{
  "n_layer": 9,
  "d_model": 224,
  "n_head": 4,
  "n_kv_head": 4,
  "head_dim": 64,
  "d_mlp": 640,
  "vocab_size": 8192,
  "activation": "gelu",
  "norm": "layernorm",
  "norm_place": "pre",
  "norm_eps": 1e-05,
  "positions": "rope",
  "rope_base": 5160.0,
  "rope_fraction": 1.0,
  "qk_norm": false,
  "attn_scale": 0.125,
  "bias": "none",
  "tie_embeddings": false,
  "parallel_block": false,
  "init": "normal",
  "init_std_qkv": 0.0334,
  "init_std_o": 0.00786,
  "init_std_up": 0.0334,
  "init_std_down": 0.00786,
  "optimizer": "muon",
  "lr": 0.0114,
  "lr_mult_up": 1.38,
  "lr_mult_down": 2.0,
  "beta1": 0.95,
  "lr_head": 0.00703,
  "grad_clip": 1.0,
  "warmup_steps": 200,
  "schedule": "wsd",
  "decay_fraction": 0.873,
  "decay_shape": "linear",
  "final_lr_fraction": 0.0,
  "batch_tokens": 65536,
  "seq_len": 512,
  "doc_mask": false,
  "train_tokens": 446800000,
  "steps": 6818,
  "dataset": "wikipedia_en"
}
MLP neurons of a small language model. Each row is named by its layer, matrix (down: output weights) and neuron, and shows model dimensions 0-223. Each number is 128 + 32 x the weight over its row's rms, rounded and kept within 0 to 255. Numbers have three digits each.
After each neuron's rows, "raises" lists the tokens whose logits its output raises most directly, leaving later layers aside.

L6.down99:086058156115165080169128125131077101136126185160152145159106145163110151124111158087145057088113091118102108094092147198110091144072102083091137109135105189152086170105132144176098134136106118146091154138108144147165115164084192071108131085114136124117104140092086094117076122121077125080151122116173098151186187151158144103141126122117120117150139121187120160157134159168153113119188146208126076154137139179109118157094154154123171116134139181122157147123202171125178099086146107138143135136155109042115106128122181137104123088124125161077128106138072077066166143146084090165105092153166182093113114143138128139144118123101149137068206156093128169138184155081139114121099
raises: " it", " they", " she", "ever", " you"

L5.down33:196133131143169099155120119121103074126099150071150156151155154107136090090091145168127150173139188156139063102110131132126126133158118104130107131098125088071194111140170115115098154106112120198135167175178159134149126172140113122124116191112161104170179140153083149177117203153187169181110136151124119134171130085134149084115107116149075147043135154071073155149113139122126189148138114188136133148127130177132149138155092106107124121110129112154129118096097083051055088102130142098085080167111177110075143122100129128092084165134090098136120092134078136117089119117149040144154120057145141094077139185169143126140130175116108158149135131165086163072170105151085145129112
raises: "ics", "ional", "ica", "sky", "ic"

L5.down317:077143131107058108103117145111127107185167159145116121128151095132146124110106064121153071130133159152093109087129147132185080108087133085182144103072135255145098221203070142159078127095132112154175212139132168181160063167126107109093105107120094107111131126126119134143105133141136113033170159109153125128116135168127173164144127142136108165112145069133115156116115118140137111144157123126092108153155122157088134132120090143043140102146126098136127169155180163124138124098129080150119097140118166084121116136155233165190221109135127084158132140180105083086163131133122126101125103133107168097112147119113131132148097091122099133076157114124108113124117106106124148144117
raises: " reasons", " them", " it", " these", " they"

L6.down165:101169109143069075183103105150052149128156072130103064132121135129098131148144142158182124150164149121145096091098220062109141124150085160190156136137101108114165155129153136143086139134152128141117119125118150108121114195091103084147137149134098079076126125173117105132074131150106182116140170116093119158185163133130124093124139068143172169115107102094116130168105057130143137099149184139162108174120081170133171139054106076142082106107125180135122157119162160098182104173191150162125091097128151097118073161130177188083120116052167164155096102067162150103080160125153086121083149096145166141144138069167180137144149093105163098161089137109101128143151113140109121132115
raises: "er", "eller", "ers", "ele", "board"

L5.down377:190098142124201176101130183147143102094147141184158096130138050107186094086168183129178109152127197080126081145109191129110120172144159124113147101192112118072142170133138098158134040109140148113145142154149084162106106192125129088107120102188116150104109095130118151108073074134162097124123103170107108101087167119104144139095118145128115058151128113111127152154129077094143140120159119146139176131136097105092143179131111118090159098153078157159116143153169171126121115132139236095154047181098133132097105141110135154139109078069139158127153121138166157123168094105106071146107124151064196181120129139138145102067094108139173113170093118125119125127083123110126165125119
raises: "t", "ter", "borough", "ts", "tes"

L5.down93:120180163138163084154141075115047097120160087083150160110141156102107167108141109095145123159151126127142149144133176138128165078152095174120082148093142124134130146124130118190143124141057117143156159157064072123134122100080075108109165139175121142135125116075148141148115135151126142131133119101109097145118159133153194104127171118145094170164148150160131201178156048094135142119123183088179081095074150140159135109145062144099167152088095163169108170085054124152048114134152176226147111101175139172088145116088149124062146098106139145111089142115119120211171132123139095080146161087088108138111136142110107128177129167181103133092107100138125133104135153077072132126127
raises: "ically", "gie", "ic", "ics", "g"

L5.down127:110140091136119119151115130113107148102142182140121147153112131137137149090091108085128142094122170159032090089122132157177127168032127107133106087119124180154135156090107120179112111132095132166097158156167125196117075154121200099151117112173151099115103123139109114132125105135125126134167164104120033149129164225137072121149120134129125175121128115099124151139152150144158080143151136112120082200076106135091122123091153156158134123091111122130125110131200137092149184106180105124114107094145168117101092159118173169186134100137157147101147205145058116157141099108045141162124086139128148113129144140146089160184129155054165171080205129049117128085148110114099105136123
raises: " they", " she", " it", " he", " there"

L6.down241:092167075160115086161164167124152134141180143172138106187097094144082131134095191146103139122113093152166075144178144099155098139111117157152173157127155113125000095141096118149087189130139106165113149163071180162132151089106144098110118181159163095156097138122150142159123124097151149158105115141215161125134134109132207172128079063091160129167160097120151060110146129074156146115120134142071134143100126163172107081068071087087170110152106122127171117106130156139158140130134134186117118100113135147056129116117073103100140127089164110123133141142128124035106081149111121130105088101062133156142156103121116157075151159138098139110122187149159090143141142174104148128109
raises: "ers", "eri", "ese", "erm", "er"

L6.down453:116110133142171128129160151117086092072175146119158108138136077159181165136193120097116085131098188141114116162174204147174112107126111156127086149132130155116183137124156174133054179121123149092161146166119105164129082134227118116100100101113072104138174160105075136140109089097120095222127124103118084085166106143119125068136153144183121111063169123131157140130118069133131076183138140124121108137169135097111111148157157090071142131134124165103124116155144105077130104161154151086126097137095122185164108170065108102118143155084146055137071095142109139077129139158125126080096139098125156120170110166137139099128095129039133132160165145123118219106125098180162119114132
raises: "t", "ts", "tle", "ute", "ess"

L5.down22:120121091136163151137165145036163125129118156118180143119148098170130162108196145136180134166137113186128045085167167134139137130136098106157063138121138089112165200146172127133118176109118167067126134141204137159103130101115153129087094155158092128145074181105102078179181109132091171167134109076137150129152083113161165098171128080147165135128097106137067107155160099107152090139156144125139113066139158090172133115171149124118151141107123173119157115175132093168104116132105125121140133131129069174050132054087089089181103112168108094106133132106152162123059148082042074119097104127099157122097126107146188124124112116132159142111115148107131170186088103155138109090142
raises: "ts", "ti", "hold", "lit", "t"

L6.down116:139180145093089075148137086140127081102169131139120135164133121114094133176097139135097127075128166113103101184125151118201065055121103074153125193078075157087117116136159131187143117084118110174080187128121154142144129061056142174154129129086122186107132110145139128111098131132110069120117130102148159111126162157130179142138137098145123143151187086146128088126123101160163083109131147170168164171149104121178159102095170123157103136104042140114151104135165150151136061111182116143120179111111100111141163116183100134151203172101122145063106152128108138102147134125116134126129124110078114156182079129164131127094122126121126066144068139148062156067120122139176197124197
raises: "n", "nan", "nis", "elt", "rist"